Weights of a small transformer language model.
Size: 8 layers, width 512, vocabulary 8192, 27.3M parameters.
Architecture: RMSNorm before each block, rotary positions.
MLP neurons of a small language model. Each row is named by its layer, matrix (down: output weights) and neuron, and shows model dimensions 341-511. Each number is 500 + 25 x the weight over its row's rms, rounded and kept within 0 to 999. Numbers have three digits each. A neuron's up and down rows have the sign that makes its largest values positive.
A block is one neuron, or neurons of one layer that tend to fire together. After each block is what it responds to, as a language model described it from the Wikipedia text at the highest values.

L3.down185:455545444503495478492511508483480483530537502528481517492490496530470512494494516525485545484489479465526461494489494480510489497519494504515496505470486520515471523498481514476466537558496514484488531488502476517527478499479462504518510499495499511496511504505490519517497464491485507511497466507500511508507487493670473507520502488508502497483494498409493490506503504493498540481496509489511498511503531474479503517511520473507509472488509490514462504522504489502507516491507509477537540505527513498523516503532
L3.down279:496535498547479533519519496499465516489515480482499513498494471443501482480499473494518521473504534470529454517520464524461508522520485535516483499511518517528503472570509452506504502562490490517532525495479511490544485519474502521535539486489502541497500482498487495434476498479469504484516524534453509516484492458603483511504526479526483496495495532481532507508508490459501486529480498508479492486514530469524498516484506451498567541468496509468477520487487512469493490503529490455532476496463524485463548506477
L3.down379:502548530516500496507466535473457526461530477518502519479524477513513495486529505534521515515454456491514481503513464495491461486524515491493482492458463514537572518493459504526524502479503498492467481511472513497476515513489532487517479491508500531506505492451468561500450504498483534547482517503498504504457499462562498478487501490486493482508511514488571498508532492483521476470443515502498483496483518458490539512498495492529525474522464495475478529534483515490483447517478484496559474506495523511476533520499
L3.down497:443475509530519508498486508497512486492486493545497497510471473505500541489543458536484496508478524475525482508522466474467501481510480521488523504485486551513530507500520465471503509446499493513499504504479510535497476506510484466496491486494526519522516511518520501540506495463479533473512521506513507475530528478576496512500492524493503504580523519441527510467518484485482519449492461547511487537495526473508493505483517475517496552497462459481528502496497532479482530446476502458533497460482538496520528535487
L3.down647:463512507504491483491500505516479461498443498516487479494491484494500479492453470469502497509483501479490495534498508497500487477534480528447509481485517494473487502517480487459454437525480515511456511520454509498510472511479495483519501465501503524559486489531496520501471516471522515450493531548481510498510506479575510519492497513461476537496494490478515466523479490483477502511445460520496471486464495480506542531462500482503513524506517512513484502511547494453508499494508507475499482499499550499526493492510
L3.down720:470535500499516486514456503502433477515486492514445477475496501463511495473492513490497462470454474475527507515492470479492473456536541504528515494516511516471501486495508499532534490485538526477514514468473523509531517494484547527492542488443468488495501486501487500449465456460512543518461500540538500498469487528580499497486534501536461463509515474509536488524510501497508481490410468502473508469466500509471496538464488498515526514503522504499471522513477501516477500489511500471473478481453508489499565493483
L3.down870:527509499494502480515537487504489473478505503522463502486490491509446531497505499517477504515485484507488462525491515506488483500503474502507501524483478531520488509507486496513477535594500495531498495488494453494510472503477492492526502524536486525496522519506496526505465467479516512508485463509511488501488481468750506504508491486496488499485501513469509476516514521497502494471450586480497482499467456493484495509497509492493495490516499500492468538498512490509522506504517502488516500573508490496514531522492
L3.down1001:467469510479503522540512539495494504527494474490497517514481499508550467491447452506515474491495487478495491542528491466551455458538545499496510501484479478504493481493489555498502483532529524505542470545477538491476527502490529500476522512496510504508490507532495523472486534509511503460440505492519485456494493529594497545478519513505518464555487481458514533517490513499489526503451486509470525469509492488526507515521532484486486523526473491506488476526479477459507488490491504491506539511513484480583529519496
Responds to: Line breaks and sentence-ending spaces after a completed sentence or a == section heading ==, just before a new sentence, heading or table row begins.

L5.down64:478538514479527525502492494495506501486499526517494444508500458525503465515533478526505469481497429536457495488491514495491450462494494478494507517483546472501496532510506527518530513553463495526476515480463470487486477529496489509508501519508465544485498514507502495549478489472463534584498491474464484522495509470487491563472479501533508489515529511465518504466457501497439508461495506468479511467500492553483532494509510508450498517524503493517492520486503466499529511503539526511485501502479479470454473507488
L5.down113:474463518504501542507530516493487526466516535493518514503480502488507492513545490458526528460477540465488497495528514563502534477474510538523537481470444507549522467519490487518503492446485491529534517506497519555466511534482471510501477496478512499510497474500519503496502489532509463512512526470515501548522496554533502497486547519505525462530548510506494497473505505504508524452496515514488466499514531498510505508450546505516537496501517428468500518501499484458449484472551457506479510505505492487495485515490
L5.down168:484499547523513450527529521518520500496513511513447504476476501485525495472526487497537470485489492464515515559494487490496531521540526558503550500499499487533526547465533499492473509507515491514513480462487518519501519493507516511517506498548478480434490492492537473477527480539504443473474489499528480504482533506547477493507485439494521454501506468514527524527554486481502500539441554544491514517537534489487517497495450483497499439487544522481501507477524460524481521498516470504517492451533483500541466457502
L5.down217:480490501473546492475503542462497499513543496466501556513547501512495487471501539473483551517485511546519515509516493525473516475553506484516496525487458476531473500522522470492479462508484544501550497482449485509478490523518471481475474486535528523480521482499539471506491520552462469508498450478518503530503512458542496499461509530509546494466504467487457516481486523514477495504514511526528497481527484535480502459475521512453504468452486469524515490494514503464511540499519515472484528523535528469531498505494
L5.down491:533502479468469513504520532491517522464452515515499506453516471502499517541512521506515504493486521535553539531470492471488495518458492500483497485496462481512501482472465523501481495544487523522466507466504519494519538473514486496513529492498474522501517474511475484486512492482478516546527549441490478510494483481561523522535458508502496478452509509489462503493528509524498539436478447490500469471539534478477464481508486529455498516510486526489493453493518496483517506526511485514496515477510508505478499495488
L5.down868:535480522493514501506462505495444480518473522449500515468496534496521483490529460501482502545484523522483530526510517482529503494482515478539486458486570483523567536501457502472512519523477480476458521474503533489514542475453497514491505523484487484445477501524519509512475507523473490490504503544469442447543482518614477492478465521497508516483524523551494527515510503501485490501568538493480532478494505501514460492510472501524491497491526508520516504509500493489505545491539488493516455502487499527501524495518
L5.down895:527516484513528499487525480464505506472537510494481508466496497433549475501509518549530510474488479511470517519527486532493480514490492487459527471518508468487534507485526503472514535503447467503485514491528499518487499484463541499464529459492528486506544516499506541502481449471502472542495497480477527491472498537513524499516498510487525457510508495507489483543510464496486523498531505552480506450470459520489486506513496520496481502497530475480448528500463510443506497522456542503463492467502540482496521528508
L5.down1014:484476461478456500496504493498510513521493460498535536458501493521498491489520545473518487557523476512509508481538460489539525438489507512516503495511504485519486467462487441521474480476503527484537506513519486463499477539483539494494515474512530534509569509476545485513532495512492507467508452513505524513490465512511471481545525458501487497498461463477499521502473503484498481463472508470505497463508453497502535478462493474510496492491524474553515501498474503524472509484478532527499497497512495488503490516493
Responds to: Mostly the article "a" mid-sentence before a noun phrase (with a façade, struck a house, a total); also occasional inner word pieces (dec-re-ased, dep-os-ited).

L5.down170:526515488496494531519500495465532473499489491467503532479524505486498509486543507523533507516473532463541454480461493501502517493510514510481476513494468498480478522489513510510490484523466490496473512482486421514523515502517532491495444490537507494526532507515484492480523512544471455516532496494504511465514494556535462461492501491481502507541522456457468534523529468478499509478465461498469514514507520498494463510504502479494497497457530487519510495522507535494493497491511500529513532454504506517488510485496
L5.down264:521464524503510500504476478473518494495505497553490491531476490507524523512484480470492537460464490516518472507466487509512533493565502490469486506526511477519543508488552515509527495452494484551474511520466494494465518508511499488492482542493514513509487479547520490515516485487469488450469497546488524500495470490483539504538491536506473477556505497468509514467477480503483505488499463506471505500463552483543534541518477480494510538511523514477508527521518540512521493503491486507494493441467504503507530540468
L5.down294:510492469502506505477529516508510490476542497494507529513489524494497475472503473521473499518513491501489502512505482497536499496507482482499512502498541466531475488517497485481502512526524550512508555501502544493498526525490519493527490526496497523520468523490516520509477485485499486500502511481479566488494494490556501515521530485492481497499514551461535467516545517490495466507463465521515497525473495469487488492517499531538517510507508498501507505466477492494539486501530530514492468512529488474527520513496
L5.down359:490463485498528493483511528490503491489500457512528477480508488507490532482453460491480516497531477503463502515530523507519475504499520488509511469468528483517532523498514508497501499469504507503492481460501557525468485507520493477530541504471516519477540557517458508486483510501492489527538554490479489496534506471440525483503487470474479482509520510422522557567456488524482447502468476518515553515446503472520513515525504482460486473492505484522497504460486478500511524509496512488518499509525504526525514503483
L5.down443:505521474503544481510490507496478493521465498510510554520488485524533458542502577505531463459457510551525509537460521494504533476529541512466517483526528500502503505481497494510485545466483518482483511493505515529488529539483497464462553508497478480488525506538467524470474463491475509476495509511498509482494533484480484467501488456545505522515527533488560522512519512460530515493506445488511531478511511465491491533481477482512516497509542456495527517485466500433491522528460496497475509492515539516540466539497
L5.down549:542500521507487512514481512515504497502503502589473483511473499501533503483515496501533519490482512471510534538496490485496515498528497520498481489520528523526471515484525457500511486531518489476467485488475527521496524526475555493498477511470496501583484506516515524498512494465471540502497525502549527503469473500561542521502506510531497512524512538417529511478496487492514486498441404495480506501467487495529499522524496499492529522513494492488510514520497513501488488489514486469471500558484529508498524515479
L5.down562:509511524521518506487505508488489482473508526493500476489513497496481472519516510496497548456462461490476512452509495476504506497518507480497513474475490462560500504525491479538482512472524435474492520537479491477520481525518510500493537463508477509477453483476522516432536490469505498493550486511472514512495503538469509478493497518467528501497551531496489517509478475504461483503461449507541505506502488485541464473522474496463520525492479508492458507518527506512504493477455486528516482515487514512461501476539
L5.down737:463512485507502478517488514483500480498510504540494495522497479505478500512518504489495521505489492504508492520487481483516520468514510500516501480509513529526511533487522491480495484495503512489480555502492504506484484531508516489491486495494495508546493488506506516496493487488479524496488523474510507489511509466578514498506489517497516515527526514340544491515514509474512509459419421507497513513484508477512479540500513478524510529494493517513503497530489496484499508486508512519463513559493491514503500517523
Responds to: Line breaks that end a paragraph after a final period or follow a Wikipedia heading like ==Career== or ==History==, sometimes sentence-ending ". " or year digits.

L3.down85:547500474519477499491507506531522530479442496447501504491497561490535534489514532513481488493504487501539483495482519496527488524472506487510486512456531509489557525489465531490539430551506523504461526450545500483508490504458504505497501462476529506549517528506523484481477488472519499507474489501494493492548498524633521540515526487474493478464526499557487533493524497489500525513425568487482468467516474513503508491534486460487495555490517507520472536536492516546529499518513519516505482507498496524502533482466
L3.down90:517540480523476487491458519511488530528524472482467489480509501519473537529495485525534468473455522481483520474506467469502512457489515479498524434496493447541540480476569472503516490514522498490476532465502487505512516508480476520516500462506527493503521531474496504571454478493553512524507464498465489507530465465568491495473536470499493488465528522507510532504491495500494487500494495510541502515496521492489509493540518516530500540529527492557490502505510480488533501511512461484537487494482480484463437503505
L3.down145:514473505502492544543505529500470518499482528530477499497519527484501528502515470508510464511494516485510456500502497545479475496513538428511546461517488493475475519499511509434490492546525457522482503517484472524496532506482522488510505548514478540460496501470492460502517461543497502476489504501511509492489487508538479491499546476531482510465494519478486483540531492493513460517486501455482470480507505573518522523450520526532525506471527501456476538492502513474505503480526484516483504527491478489520467526554
L3.down204:511494502490528512511548506526492507494507516489484515501497498485528491514540468524484498522474503487488525534532464514494490480507536532544523517482477485485497557482486481502540529522457459447506505510517488491516564522476484465516494521524475491500479490471537487534516491532495504493471506534436543505488473507597534431451489469469515488513516504501517482528532460481468519501514540475495531525502505486499501451480530500549457519498546479489512522488516480468483514509512500467503489507469491498489518520508
L3.down370:487500536493532500512508543441484535469529534514470525524528478514486440443485491517517534463496490510489527506484435498496503550520495460498523497472496520495522542520498491521564538480495536491511516526514513541467486467516495530505466516528461489490496473485518490550508477513499483499488508490458505511449517453536508500528518462472529469520520500509518499533494496479474492513519553514473512510475494501491462472461486489484476497511487493474478495527520484528475478478476461528545517476494499490495531501527
L3.down421:523517541473452504450536503506493467517523498501492492495496467511496507514516487531491503509477504543467520520513476504500455484503520492493491464491472439500546480499512531480474510478491507506481510482487479470502525520454505497480503490543479485509508502502530453518489486511505478513517474482476485478456507473482486515479484498496487466490429518443446478472508476499463538528566532498485516472549550512483508473475505490520523526461518473494521513481516548508485509513514542512500488501491526485458524501492
L3.down437:500518508457492473489471443545503512516515493496499518482532465502514514541506496477463539496526502495485546508468519488488483507490514498499524522536475518483475530540454511484511502540485465537495498458513492503489481505466474500499513476497488487474521509483552513492480492478520515483519521470504472477510539495485504523518493463521469491447514446506417472450508502552499481498501515515472488442484513546493506497544514489504494478522484492513482509522497508492502529519525500524508521470493454487469510468522
L3.down978:523487504498527485518513503541556517496487518492499465542526529491478447508513514483497489520470481489469501455489504536524464562544484492523525510486498512511455451508505483504512484563494502517504520465475522462443467523515453518518478483540502496503475496479487522534457495531495498535495490497508519527505531510605473502479478491490490496504470472458521483523511468501496471553492523500454469516500480548513539509503498575492487501558497508499510513503486499541495506493520475490456480509497456495459509475515
Responds to: Leading decimal points in sports statistics tables and lists, such as .677, .624 and batting average .285; more weakly, the article a, possessive 's, and his/its before a noun.

L2.down206:549512475529471481513494497479525485536510510539522529507496512514519545498509492492497514491470495525502512494506508496554533504469460499501521504475485529520458479496490501502452561620489504546510488464477511509473493489496501497492521516464482506506526495550491479504486477487486459501486510546497477512507510503715489529491508501473480502485489469470515479505483514506500530494480542502471488513508502495521487517514547487511497489525504514525479526519493502516526491469477477495553509497501520506534557520489
Responds to: Paragraph breaks, line breaks after table rows, and ". " separators right after a sentence ends, plus sentence-opening words like The or His.